config = dict(
    norm_place='pre',
    tie_word_embeddings=False,
    parallel_block=True,
    init_std_qkv=0.0388,
    beta1=0.93,
    decay_shape='linear',
)
MLP neurons of a small language model. Each row is named by its layer, matrix (up: input weights; down: output weights) and neuron, and shows model dimensions 32-223. Each number is 128 + 32 x the weight over its row's rms, rounded and kept within 0 to 255. Numbers have three digits each.
After each neuron's rows, "fires on" lists the tokens most often at its 100 highest values on Wikipedia text that the model never trained on; "fires after" lists the tokens most often just before its 100 highest values on Wikipedia text that the model never trained on.

L5.up413:102160158136102087179128058123181081132109110141152105112116121154164138133159123166089184141143099168058075153154155151196104164078101165110126062150094158145165178170096138150155130151157133106117146117142133124134158158116082126147098155084042131138072184141088132146126153199087128042134101132148124105115125123117113089131143125133132091117105163146154158081117055131169165158085122176137092135115087098116118115189109050099108101120171085107083115118118165100194148122169140103104149174177093068149093155156160141114158142113139089086136059131119115124147115130111076140
L5.down413:154134161107054078159185074121152143115128146124137108129075141112119050122132152114133157132138145122088103136160107150144115103144149091070090149094205119122074091086113098129143166091053155127170122093097123154125163137092106163135191178111082079140167153089111204185129068159107170142117148163176130094129143144084107139074145113182104095103160109166155141115170105173190124075152167126124091111126168071087141099168135119131117165169193112140106148082144119076106135178135160171138132130109148097164132151120107181113161144129076162190117157149130105092173151150167119140
fires on: "in", "et", "it", "b"
fires after: "om", " m", " H", " P", " B", "g"

L9.up435:057121141118090136134177144088119144172113167104102139135128121166142125107123183144055134123102085184145141124093168184136117193174146113132134120135083118145170094096129112149185158130144125105132117122118134147150107168140177187122157180168109166152135114180108101183116141129089101114168103172120158120141136134110127137169117146138123165077140183134087123094166162105142076130124189112149157078130177050085104151116036141161097150116149094104171117117107135129164072106078078134159167088102165104077125144108137163086135153136105143158097073110138174136147126126087109149
L9.down435:122142178127123129104080075098105129105153145153113170112081150134109127162126168139152133138110128145053071170122103121121148111070113126135132069122133114087156140161065171173083117170134132134131142108097153136111068093171134151102159140098169102121166166097133095115133100173113079163138114127189092196122121118093094133158097107116122114177155177078108092139086112185174096069162084144137091101091106140143149132210138132155076118096145124131091125155101111098121095153174073116121121156068113131171114115156198165117117134144157134147085135106186077164104093074167156149
fires on: "r", "s", ".", "ow", "ed", "ly"
fires after: "o", " H", " P", " F", " A", "A"

L5.up680:172114132068157090137139098144184148109110128160167167110135172155118154106061106084116078172060119071071135147158123131119140182107157085145137113168095109138113168147148167177100146113101164136088101109144157125099203151154131142153136168111096137107163169141111146087099124100121169117127135080178150121179199104086152096166098156175121163109108116137138180081190099085139154121172108109175166173133100067153109144170178145134104153116150118195071092125079111139096182143164107148149139123152102113069170127161105134091137118072136081108113155069174142166145165156094091127
L5.down680:151082156170078099108103131190077065043167109178123079120126127158115094130160131152135094118161094139147105085114105143084163087189099149134092131109145126111124088140167103121108174152186149096152066164176126084087062123124128175055155130189133112119124111180129126128155199176134150129171163135103144101105100132149071115126089172124094119142120141085089148151140175130147184124108161139110102080127117169084165164194135165111112102143136107120164124101090185128147137113130105120123129176145166137148104159106071128144083157175149182115096105148077095085138146123132163125
fires on: "in", "st", "um", "w", "s"
fires after: " with", " con", " n", " to", " is"

L4.up246:125128108205201167132076167171119134168163093104117146092122125161132105114054089128093110184127134125142133121104124072166090096127094167113146100176116167181156175156105114127069133097164143149107166177111167151169194119162120100126145122120122092114109172090165163110179098125075098145157146158179078149116093090149110141139084057139179089148118176211088114153141148074129152158098167098108111143126130157156090164150081098151107157145091160111136067127102142108122122161168165139100108117156211112143195148166119137154130147063108195149091135094130067144133112160090142135
L4.down246:160117099221151141089109128111107086153139100132142150081139152112112127132127130061094182176067088140133143164095096124124113148144121133160159114180146191160146108153161064184118134108149151144140106116077175155158180098156087137115125133103123103141142133107125151116077032143073181125208040142119147147140097119116123105124105082128153079148098138102094147209116140113127127143096132061154113196117146124097109089117138158121149140169088122132154088180157134073143065106203141167100044068106128121166137137159122145097112146128085174131070179096150135102117106127138092128
fires on: "\n", "=="
fires after: "\n"

L5.up476:164119155117163140053149156114126141155100119117171157122163096133152150136097133102193145144174164083099165154102134149148171093204143165096141107138092089066100151198135168145139116122141153123168113119113139128092125106174048145115142119136133133161133177137118098123133144185127065158098102094124140136101082094196131158159096124139118191083095125064152142091089172134118155176086153106097161111172137111171160135189143151166135122102062197135056099131127160096104161100076160129156103116144081087138180118105122104137103152104177104144058080179165144143105137110150110132
L5.down476:111142150076110109190158136113127144144167138126141131103124146085123149083144135122109158151095162125168111190172138154101103084131111102151067113072076148153159120091100111113114157150088197132190122135149207129132139124154093170174074092090080151149124114166104122173162109130115133086189138138159127106177082135123108108132169117118120068063149137120136138100108133133094117153174089089129061159128134106112097129088073098093118161126189137110103163066116139119136161108141163156106136252139177102138095122019156131137117132141086077099132136153167136116155132168105162138
fires on: "p", "ic", "en", "im", "n", "on"
fires after: "r", "er", "w", "t", "ro", "k"

L7.up453:126105081156062087113147125140124105150148071117143158171099142139156153143166100153118177157134096074163125127170138124149155103131140124160174104089129122122125112145070073165111160186148097177107147136093089135078179159155068094125123097126060115158144190144105126069181072219135146127056130135105158082167148105127138104082088122130158126132132185152091124110158111088134213135137105153109137113071148124077160146086134104131149144051147101138156096091139170149181189137145126124129145163137138102086142147057107149128174040130168144114162124129091149145134108105071140152
L7.down453:092132144142121166104040094104097101122127092102132097141197177133039094174161184159131123146128083137127149169097044172058062191163121127135115093121109124136131080157133126129137142150173137151135147119142197092138103189151119089079160173159110157148127084166137142133109161160142152134140106106176133152160085102131169135190172104067088090161110148065105101158125147089131071131168134121110108081175115127179088116163133154067112132118114198136073169107157074121141091114107147124170161056160120141203106138115103105110126133123178099134140108142132173145135121162174102158
fires on: "il", "e", "ark", "b", "es", "z"
fires after: "am", " m", "om", " B", "ak"

L9.up735:116034164119105165105086152176159125119126149121109129186149136118134147056100143156087063120139158092079165175186099149086164141136166110115179163059144123100110147183128105184075117128114120130108096128101105088135130097173158114135091133144166061153112078227088174063170177195126131092125127098091092113153149142103149152162161092187083175142102067127158144150112131116156105098136146169135168091132099121122131155140114162119162107149134115175142146138137133136124158222132132145098102147098182105092100100120164111108122101149105192135102136159077125163139101151129105118
L9.down735:122185073190079107137140147153141123133158150176123148120125120109126087103126201108111111143129101123099145164145093114175139112137136073124148163160144106153096158117098129150112161126135156111143090165090109126144081094090139161074155142095156102139166138107153141179134111157183186157133148070123099120140177108115182133110180164074204092132122071144149096174088066131121107188112084117145144086125085149113133136143132110117122069119135173111038148125153154176074096176118115070177120060077162123098098131116138141129134124125199166119127075136153126078154192114069079134
fires on: "s", "up", "is", "em", "m", "r"
fires after: " s", "ran", " d", " "

L7.up546:104184169092096110112106127089125121076157091066162054164140124117201132161116172160100132140150063081148165104129206154142171137093116135161120136145094102130108105140145141143152122131088169147063134125153157127151148104133115140089131114109133126132067093106101214100145090121105128113105142136123098142129159149143110102145157139129131121112061120146153144122091020112132102117187150088142115163129131209144118143139082158096114179118114130086104117199135190068125161141181125167108193224110170135144124110122149136074122131137079087170189114142143133109162142114122152093
L7.down546:168176159153102140162146081156085029133101118095139103078099164107152125112132113086124105112092099088121099123135063127060165147086071138097118199105153096181164116176119146115128126107147121155150169100184159126118124113110183140091105150104098117164126159098136143142147098116099146099161131109138136087150137196125125104118162200094136090078131125098051101115156170093185108142119188177082146162165196074179087124151129144159117147147155100152120097156124155112154141074155115138151162125107165055135158141074092181124145116132147132168055118122119123132176164164128126121
fires on: "as", "a", "R", "1", " R", "ip"
fires after: " se", " l", "-", ",", " L"

L5.up855:049133111138168144177174110141139042082110067164138199148139122153150140119101169184169124087109128108139118098142166124163179125078159150090113199159105194152123154072066087127097140157101156117174097130178122131164153162134183142118127083181058118150106141162106127124172148168085134102129154144101101124144154089145119082125187139155102203145163145149147090154108153075103108129148148071140198091128057177101115134162127138099115112121147162158102096141125156129169151126100043093185124114114072076145163087152127126144114118127070139108144130128136154156100132087136146095
L5.down855:217106117159172122090114112107133153158138123146099084137115100179112145090134102083115118105175116136079170115133151140098114138140158151126163054125108105145161146224158140088090155097092117127084115113121155156095098142055141153189094120173124129113115086080137143130111113092113134159185122139121204153094110162093144146121081154107158119149132118142171220087182100115111200169129136157051074159170118113127141152087138209124097141086065121118160191098108116079143068164123151170131102109102138119115167144135119139129086088152124147162140092209087103139134151151116128176
fires on: "or", "ar", "al", "ou", "y", "ay"
fires after: " N", " T", "ot", "t"

L5.up863:106178181122135164129150128156103151136176097085097132171163110089114116135109152158102074173123088131122065078079119166125086068186158099176078078100189150092145143127097085115206083149132156176149169154078157154109065142129065155084151148127193121125143114117164096124050179118136118067088154183098163149084162135144091098137139129112122172182121159085169106095136148170147101091103154152104132145116154090189141088139094095172187129081079122142171127103155145075115207140149156084101136121131105107109126128165172089144114151123173108120087154132173154109123029152107141116
L5.down863:090108018128113151164134057131077133119078137125102146126177144126196113089092132179142119118122132101096092159174140105118186162119111120110147157187104143117115135100161115098086187203072138095117135154080142148150129154115139136121122140107097092158136126165127148124115106076116143177130100012096108137155143129136206125165129094100142118139133132083091096137099162110106156117121153146135084140127173142144126105158158113203068141145074120170136134132065074114080158096066065136136130195078108162144097103136099186164108143155134149188115061140080135126162141141142176142
fires on: "en", "p", "ad", "ough", "m", "ter"
fires after: "r", "ar", "an", "ro", "l", "m"

L5.up218:181136133150165100164176112162158162130112109136113115081105098118123117101148124140143195121123136073119164114183116176159104104120164155089102181090083151123138141175062185126148096121144108123117108087137129171124167096123153183087145101149138128133157054137091130104050187116120164146117122137162113189102088137087137139112114193154090121129082152077151139050164129110118152140142109214105218145156129165178140164155057107087118142186129083144085157174072146156114166146123139148091147141150140093077138122093047183147139127120121158100161140131114086127099103145093116141
L5.down218:134164174143115119117128135131129151078152133153144075065184090126127136127114148139169114133136105081073237119161146144166131047162122074113099143111122116131140179099137182207161138115145134121149147172100112130139108115121080171137086126142121106124137147115142158106147139151159175083144157121144113117109093160113159100181097217155120156157094134141114180098133126122157114135119141150166084117138151199093085145122125167115126094177111141066154132138087062129067093118112177170072103144123143093140147069063107138125134179033071124153130128122145159125165055147151114119
fires on: " cont", "p", "b", " f", "ory", "f"
fires after: "y", " al", "ist", " in", "ub", " and"

L9.up480:176059151121141185168215107142164143136111143152086116113072115138112151120121161145070131167124127173180110106065100126121179156201139138159110138110175158124075159156170129138105136138176125154105149150161131147124124062116084113109089080175163151139136103131168095154131166116098158177179122186101174164134116214148101138141151104114145120103108171086121063157074126079114145090126090088102145108203163104148110152149110113092132153140125177120105063110131144116123126085173101157098113098110120062106145127131170182095114137130128150125129133033110188144061088124169118127
L9.down480:077179060153124104156101147126132118105127074137165081152143181097168110151169144119114111112090087096098082180179083107084096115085103060107082155140069105122154099106129122127185204141140147080150127136119143117175093146129052108192137164094116160177184127172130147157092103178146130156100123096136154102098075097105144110091109106103085125155151106153160167110150115148162080162163112129100115149099144187186168155092085128133148071164156100107102161119160133095127155137155115158029165181166113148175132062119116072177118131152101117163158167186109124127172142132183115188
fires on: " s", " S", "re", "e", " m"
fires after: " the", " at", "ent", "p", "le", " to"

L4.up173:137084125104133135135172142149121122116145134128138138090188130152092168124127125139132167098096155060109057111140161183117123122152115081156154098143154158107172113090046138125127125139105133108155138115121157162169119116125169146087115109077127113161129109120116175066082149123157145131139102148132107090110128171131124126110133112112160140082163104126098137080158182174100091149162199145142147089090111158118111086036159134086151124104106131150163133118112183109134100142172132097054166152088148175108081127163172165112156171182159111100164107151085115114089170100116118174
L4.down173:122146127121118154097130118116124144083124148150122114080127124207084156142109096181137090173123073129090159112124158111138170179071092153170112088141113127140137098107082190153124169127099146113155152172147066144151197126172118074132079087074074169104100132122172174142133129113081110162083124154225116120114112082103140162094092126150067102152135085163132124083173133111138133156108072161173117139127086142152134123100149155120120148091130104096175179055167092119123133142108146167088140088190081146139146083141173160124118145084141175145131108127111153115140120097110162120
fires on: "ain", "et", "and", "land", "k"
fires after: "ount", "o", " Ch", "ak", " B"

L7.up9:076125110132084095067105079149094132167149164167142155100203176148149116175143096151132162085149136143128165161123097164184134106134112174176115126131094125162124137151161079113167117148161089134120171202127146209104161097155119129148133145151146123089167113117136141101106143157121140078118122149135166094103121115161150133115182102103077160135162124098140128133068141139159102174172131146142106098090131174119106115101093130115163102115126123093113104142097046133097136136128155135139063087032179153118087164154146131103213163145187150122137145138133167101109050135107157039
L7.down9:161145094165143117108115092090110145103155060160111152086130114124051179065128124136165118116094172137119129055122137092109127195116114077151126190104160077095107111143140160152105115120081102122086130102106178062129118084146169095171146141140105119126098121073170118131081135123163080115142144112191120138140127146127112124160142157164202133090108115148112152131165160111109081117132082072061093130069117120099130116109122152081164092106100135213175152087194121078157189134114108151163133179145144108136165105125105169130072110157155137156146145092157208100106111156125063182
fires on: "ount", "and", "c", " of", "/", "b"
fires after: " M", " m", "r", "ill", "um", "c"

L7.up773:165165118129088159183161125128126109071146124151085057117137122119072120128090109148126075109130118160132108161106117159166162101111147136115138125071193087138156137146108132100069151156132119166181132077124148108162153152181131112080160115141109039123121117117160119094113075078176091107076153124094165137156155162135147143077139161106146164163090160112123116179095106123114151117135148090122152175143092093148107113167143178073091186112162149144174120118120101126140124143111136105126153145106074103100164115179091092158152070111173131157133083114156169066120064132096125156
L7.down773:056104109146157115103114121137109157207073124133157158124166156105149179136134184175134095138154168154091099169179182169119098054161093142137110140097149101100087095129161200134107092095089157128163149140147122110147147077156089169158127087150108152155144112094166129159073122127188117096109135090105110147144159153109111160150092182087136141195181157091100133095075075124140165115090180132114131150104120123085068164136120192149112109118109106170105176119108179134124141104107113157166205065140122131127155163185129104126147124167106091157157124124099126149144102113144059148
fires on: "u", "or", "th", "ri", "r"
fires after: "an", "ar", " n", "or", "v"

L4.up157:160074123155150129132146131131130192149185184132110159111198095120192095152078133153097131230111137150187164094165129051095089129197122147126140068142135111108152120121160109172163124077167136166115098099072158108149082151126129144095159142117131080110105122101177131052148154132061067121142127103088146115171190174114160115134139143092165137121133079112089117181147161157148145116123218133111127158115128154110115169113132139137168130120105155100113163093104141101176125152115099164179125132194182122115081110168172153165151094113149159133132175101152045119128120135109124127
L4.down157:131137157109134133151170129136123118132162150128113130135183057164202064122093099120105153185136170136151174154122141058098065096118150147136089121178101165110174174154114105134125139102115129179116088124100176158149141105099104119097130109132105123141114146164130148040156165119075114070084108123080200112102156167094152133139127167043113142068134116127113099165125134107130142163162218132097126140157126154121104202129173141079154150119169136136119134079084162144125122127137072136098077186133172066047120110141152177163159114098116148160121132071104057110134129092153122120
fires on: "\n", "oc", "ens", "c", "ount"
fires after: "\n", "em", " M", " C", " D"

L5.up576:177179127109131142132174144141106183148084126163071096090126131130125151157076151129134130143144179151118120136128128109134137110192182131168167060150155105131103116081104126090092113149127200144184139180150145105119081081171116110080139124150107134145107068119160143153108131105114104113137101120148078166112110118113127069084190129115181166131122189138099092093090145158093170157117172109145128070139125109163172132110100135148174141079161196140177105139116109125122046135151142166090138095104096080160106120150140080047138143126147095053135143169154093022159129156173105160
L5.down576:079123143181064153151149119099098077074161152136223117182175090084093142125169165157151163154111093095146098155109122078166115116116117106126131133032104197172151111155150144081167156159085077161112072107165128124082138125146105117133060143103163172090101116086048110114169122129091121143113119159149096159194170119142095157137131082178097094121170130072150203148123104105099152085170052099121120131113098138031131144104159130152106152128123173122120153096131141145161110089150119148128114126084123193180108104115152109177158090137118156145151163085129152181115099113123157124
fires on: "th", "ated", "ad", "f"
fires after: "ro", "oc", "or", "ra", "ar"

L7.up170:119140079128101129125149167105143128133118080116140117164140077090120178164125120154098117136149137102070113146132144074112158128124098173153186107062138193123158055102190100096112147125123136088107104109147130122092126132112093106083144080112145155162144095150132151083153096118106133117131098068040143177151112125058129117097089138142176154095094113103147075185154120136067141101118148159101136101139122128074153094136225121188176078159151147109145139156145133141115128143176107197143115184133169112120129078138160134152134115115115159175150131098156094142082138112120057120
L7.down170:151128136104144127191135165136072103066067187109133193124115120110109091137174164090139124133101161097090128106129093146177075172085172148128116176123117181078088134119127093149146114079153208115139112143142164108139117135142100104090116180164151117127113186129182124141095118126145130128138224167160141081140096130150238125114143099099097134176094147152099160099085108171175120110100068091143112119134141145139067161126078110144091150131167143144095085091138162209121120137088141044092118085132134167095149170138072138095127107139150139104111181130144159138125126103070153116
fires on: "e", "ine", "om"
fires after: "al", "ow", "an", "p", "ub"

L5.up622:085091152124117127148163092099132167148145156111186144104101157184079106144114113140131135178088115138128177154157208078127088036097109179114145118158118162141163109135108125169147173127163114064117067089146116116160116139199133155153095199158163134163129130077162082174157109116184087142156149097096148169129133115095149239151199105116143154093143053101131141127139140132079111079179157119087064170143151164121114161102092143131117115132158140129099132165162153142158094143086145127139128111090141121117131097146110076104128148121104110200104068175146130164140170116115118132
L5.down622:088147116175090158120112199141120093122110132142129105092091027139130110112091163189149135102135129161109110090159154146148141121132125148159150173084129142147154168136133143133106164156144163143135147175150154135106126108125115156085132088063151130137156138069131126106120128148169129116139107148109110148107133153110087122173224120116072106110138095105080114124166186187129117168098120077076120118081135078120088151082155104178204182092087180144151161148120120102107127083145135080116109019161112189122080141080141132061117181139110120090149121123153101178119162094089171114
fires on: "t", "r", "est", "ed", "le", "ly"
fires after: " A", " B", "A", "ec", " re"

L5.up625:058128155121153148071158080153110101117114149125162099138234122131151064101089129091103131108124101133103150128159097071098144120074118186134117134177086096136107151094186203055093139081174103168092133119142116155121113069104156083083067089161072118122101178071128129122140096154094159102087127130124070157132122143066167141121148140133137123139111146180158089147115138123147114135174147148119100117196121139141135139166101058151112138105112142094080114172157156098075124114147151179176131092168129090071113113089148168118165133130143176176121118066164120133105090163144160128
L5.down625:132204120141098188144142053143152122129176126128127151123147098085164104120120120077094114113107133094099128158120085053127160116114114179114133158199106116143121150190127152114153129136120137102075082085078189186141132107117102084121131104117085125156157135139124166080145115120094107073106151110118165143070153111125156113151126195129114115126088147153141109156138109128106134162183141088092093163112165115142102144187173139119144194117125124155083107125120170092111171088156163163074186210146147101116129070132129177137120126134129127134126069116172094107096096126184172140
fires on: " R", "R"
fires after: ".", "\n", " |", " (", "==", "-"

L4.up324:163145205100161134118189203125077175132116087094099170077141103148174081086165122140095144140123125133109112128177123107103113127167078099134149106121144147122160130188075126111147085151130136069188143116117096123132163038053144162171118080188121125134102105129130127120059144082154143130117132102120126167140092082086160149104103154130118116167178117116119125107135084124128105179167197087092120125118152120147134089147101142122141090064153115128162151082159161162109101167139146140076143096129138085062119163138148153156114072142130060152074179080201226147129141112141070127
L4.down324:117093069107146180108104118121143196097093120107103140135090149140106133118129143109184125116119144085146151119049131104101124099104116119135123181127103115161161117072112144156198158111110168111110117166157202067123155125134113113177156174100104178135147122106090120147161096148038125194137133162114084143097140145109109113122144133118108085120099123133096166138040162111114109154112072092115127186178141156128133149073185076167165122120129109153056113134180150053157133142166169096147138127116118204166131134067144047173173141095124142155130135158089075156107160205131132116
fires on: "u", "ed", "ated", "es", "ice"
fires after: "a", " d", " D", "ar", "ot", "v"

L9.up439:168122078167074114098129112145150090145181155075080130109139149153025182188120176156134149172150120141053104130062110087188126182123123085145161140135170160119088096145089149180128165141119159160124157111123113159098151116089089089066148070099107127129160121161099125166145140147195132151123152167112119148085161141070133129156098113091158094137117143130146107153076128077043126169127161104167173065170127152102178102118108119103148174098107133146137107134120147117152105124119102088127123138129099062134166136145177182137089094139117128127097105062160152116134163157115078146
L9.down439:136136119134126120154124127094140133146154125108160139162170121117077097075105118058085077068110152106132107139162129140084170138142084078108171164076112118207070099181139096079091195112081067140141081119136175114130106123153161123152087170141197097104114173116166125190099139117118133129069125166140171092190135168157133094106137113128143164163087112162190185057151154135155106154129171141091105093111108103050064134142188104084162104128128154094086161119110166093151117070149164113124134136136126164140121075082111101089181131138132154177099181140138135126139144130114136121
fires on: "e", "us", " m", " his", " s"
fires after: " h", " n", " the", " his", " p", "'s"

L4.up697:107126188201153122106118106108128093063110101119188160145034129137128201165148157137110110181191118156119178119167126193095122162115164097108189114128141086101150114115119159112117085162134139161147171136159130111166099172137152111134148144164113086090084179128103097122137152087128144124123125177165128138160104071067170164056128063133101146093128147135107115202094132127126016172097174147140114098143111145129138162183135192088078073141067136123151106095095103158117135111113188129107167175098110113123142149126136191150149169122167148139124112147109116133142122110111144126
L4.down697:118161124140127081161167119153146124180129161090092115133190069097113097065140133076144132076095139134117118110101160096189108078160062116153104147136108162120152162115147129159139153089141161103086077159077118170051120130108140138119134123079169137149206112132137164131105077191129134169142179095092095118057154174141123095194151086108119130152147117108190116035106131140162244139135071106131092166191157134101146111100088103144142135130139159091095131138153179098186178138127080091120108132126143126126119120170122045109116133148110098066110114156167147127123117159172120142
fires on: "m", "e", "um", "ed", "el"
fires after: "ik", " k", " n", "il", "p", "k"

L4.up60:169155131143153146102142100181137140106115170102151117147145085167124125096122115139114082174081118107134158154130141153149100139087102143120144126155095134227153119149122091147093133117092147145139179104165120136111109099153145160079133134111101095094127158176164097137126148107116142115117193176076161146137075098084137132075169144153094131122135109174124116102128157114016147127073129137096115123138057182120158124193199143129105123143094161080187147160112091166114100121177134138152114162134188140118117156121141202106100147134070106130113063112161100087097132084137092153
L4.down60:126161107170091096091121126081141154111148169129099156134186158088067098152189183136145132095131133130086108118119126140118131158190065177141169118103119124075110142151156114114085109165152114141065131075098084092179123185070127099165147126098124133153164085126106148121202085095157066162163192134153130143088121159114118090183130185110089168118099121088145066143125093145111140118159132141113121129192115111065159144111138161100086141127091075156121082096106136103113180133084098086146172077121122157111100126151151106101071082137126137135127166133129140153116169156155136078
fires on: "ear", "e", "t"
fires after: " app", "p", " pro"

L7.up474:119090088080116141174099114073185139158164127121136126187119138140054152078202109159136152164125164161138129094131128107095120144209143163094111088104122136161093072143141110155108093110122113183130208077165102092114196147145155110105148130135087158132154151124152110116142112116109130089099113085134150125075146126152153124138154186112191144114068092107100061125138127105067153116088086136063097128081135141144123127153122165110083118085126144181091126116066117135117119150169098159106190175147137083104133064093201134099094125138150090170133153127116080112141086131158085117
L7.down474:113075107147154127051107133109146112113172096126082052124128187166143097157101132077113088154066192118116198126166150112154088135130171127198120138127135111027097069117153131154135201180161133076131113114138164164081152135134090120139140158077133083090103117131083116152134162109136150107192187138161142111081140143174154121167132147141127151098131170080136111125126122162106113074103148149094155181160084120096111131131111100145164077134161128168158099119135194185152162097113105140089109170152075099093180133120109114086154138139102149118112144097100120131102167142108134249
fires on: "b", "ri", "end", "id", "k", "ime"
fires after: "er", "em", "t", "s", "c"

L5.up722:102119095089213160106125148135185146147060121138094101105129131134147121118105102187121147123127146076091145117084185089102078112100113158127176101091144150131132153136131122104098138109118115165153106133125085115163202185129100088082154150110093061170140114119151193120136132134101163183140120141159166146170128106104186154096094089046164132081116114124164123142174128095103103153121176152090099162170124184100141080173077156092124183118187088161136135146092156102112155146138162142050102137167128111103112109124167088131122120133161074111136140186081099200124121169186141111
L5.down722:138147094142079108129087095104160193152133125146152122126147128071102130124116124087136127148073053109103080142186085143095019110146176110117169147180126081079107106108112144152155138136116168162123102108169129164141146102103151187142124158173104143096100203103098148167106077135115158113115136152105184121163123155131174106169069084062121109172126184129067132075163170137112160131122178071141178113146142166155140091100112158094153070139153142083103084115126130091125144121182154130131123128121118081124134129069159180091123092154139124177112161226099092161100101130148135162
fires on: "r", "\n", "m", "l"
fires after: "\n", "is", " al", " (", " M", "m"

L4.up836:125124155120109167093131125079140148171222114098122137102150088129132160092146163209104147117152087140113100196114158168124087109123102109070181112120060130106121137123098175102094139111163153148148154146107124144115145128117149146076126136098148039098141170135148122094167149174123092114170106127128119144112135188135131128157108122057141111113125156127067145143116118174099091187200121137182091099107127114147198091093166128145163102136153097060144048087159185155144129178122063135077146077186138127199115122103136137093168089072115159080102092178158163073196131127097122166
L4.down836:142125119141138087172102120147156094160103126170115087087135105125121110122150127089122112159184124107130144144096093082101128106112099056132098148113208128120105154207100136093114170212084085136184128120185142124104127183190145119118093182161109186101130103063123189168119117137106142117095184175094154184120160146067155184129132140076095155137144099139154121107132129022136127101126143155105161166111076155085073148152078089097121146152185163099114176136168101123133171114075159106156149094102120164103067107126094130144156099123204153143190078145104123125134125122128094068
fires on: "ot", "ak", "our", "her", "et"
fires after: " m", " h", "rom", "m", "or", " b"

L5.up87:130145172117110174132138128137164135135163140137217170068138109100079086119163104106145108123162082166170151088096072134131142176168140094148145180113050140153164143108109172106154168120149103166110122151059159125029166096169129162114156143125169141121098168160140101138086114093141100111166182123105175174202164185173131126128148096140152113064143160177107137133134178112090166127116119104141096140153075104109086125158095087178137168129164119106143167187079184138138086141134119154095075097134142135112107133136122118092144099129173140129083127199143116131082152168104071100
L5.down87:111093137181145124136105109105085143143161098151118105167122200204120128136094115167091110074147165140114117148116165074144087118092118140108121138114201117054169134153120096118085034153158129106095086124110067202119091152162114165138122107125115102085156064057183164087161191176140134166091129097147117098150155089095150166117077120141138146136149139112099126125130105145119104085171126117174129148064141211136196121128168113095168147121173146169138134099140114133144105074131129121158129162068109110115184082127158131133084186109113121132130097160126153105129166114150158107
fires on: "c", "y", "el", "ec", "en"
fires after: " re", "il", "ot", "ver", " R"

L4.up593:076138159107148115116094090162145110123143110096149130175128148122109120150147065167040137145112077136098077158076137133140119147084145116123103071169140197124133080110090131094111113135140080179150153114155159154151092124154094145146159134124113071185181139167096096132117180111107086110168091183111118139110101117155119174132173126060042086128103103130127154155164162098082115047143096119075152152192092140128156152150140082143100114086110147141147143149153124125167122158130132080079145160194134236161166049094164126144136110107099139106157122160113185068123104177163072121
L4.down593:164097089164107154180169072103109157072101157107085157097141057105078163074150167096156134175157143127145146124127115151069157157129117124123168103130109108084141134176133099163118154096137149101128096109129064183135116065093138100109110105103124191088090135140152173108130083151186130123106150095111150141143121131115173138203110131142117154085152134096097119124126095078143147202123158130193143131108152063119110141147093122094104220163163104162148151146091087141168104156145124208166124139108136104153120110146134129147121101211186088108163113134119080151120125109103169162
fires on: "e", "f", "ir", "ig", "an"
fires after: "r", "p", "a", "ro", "e"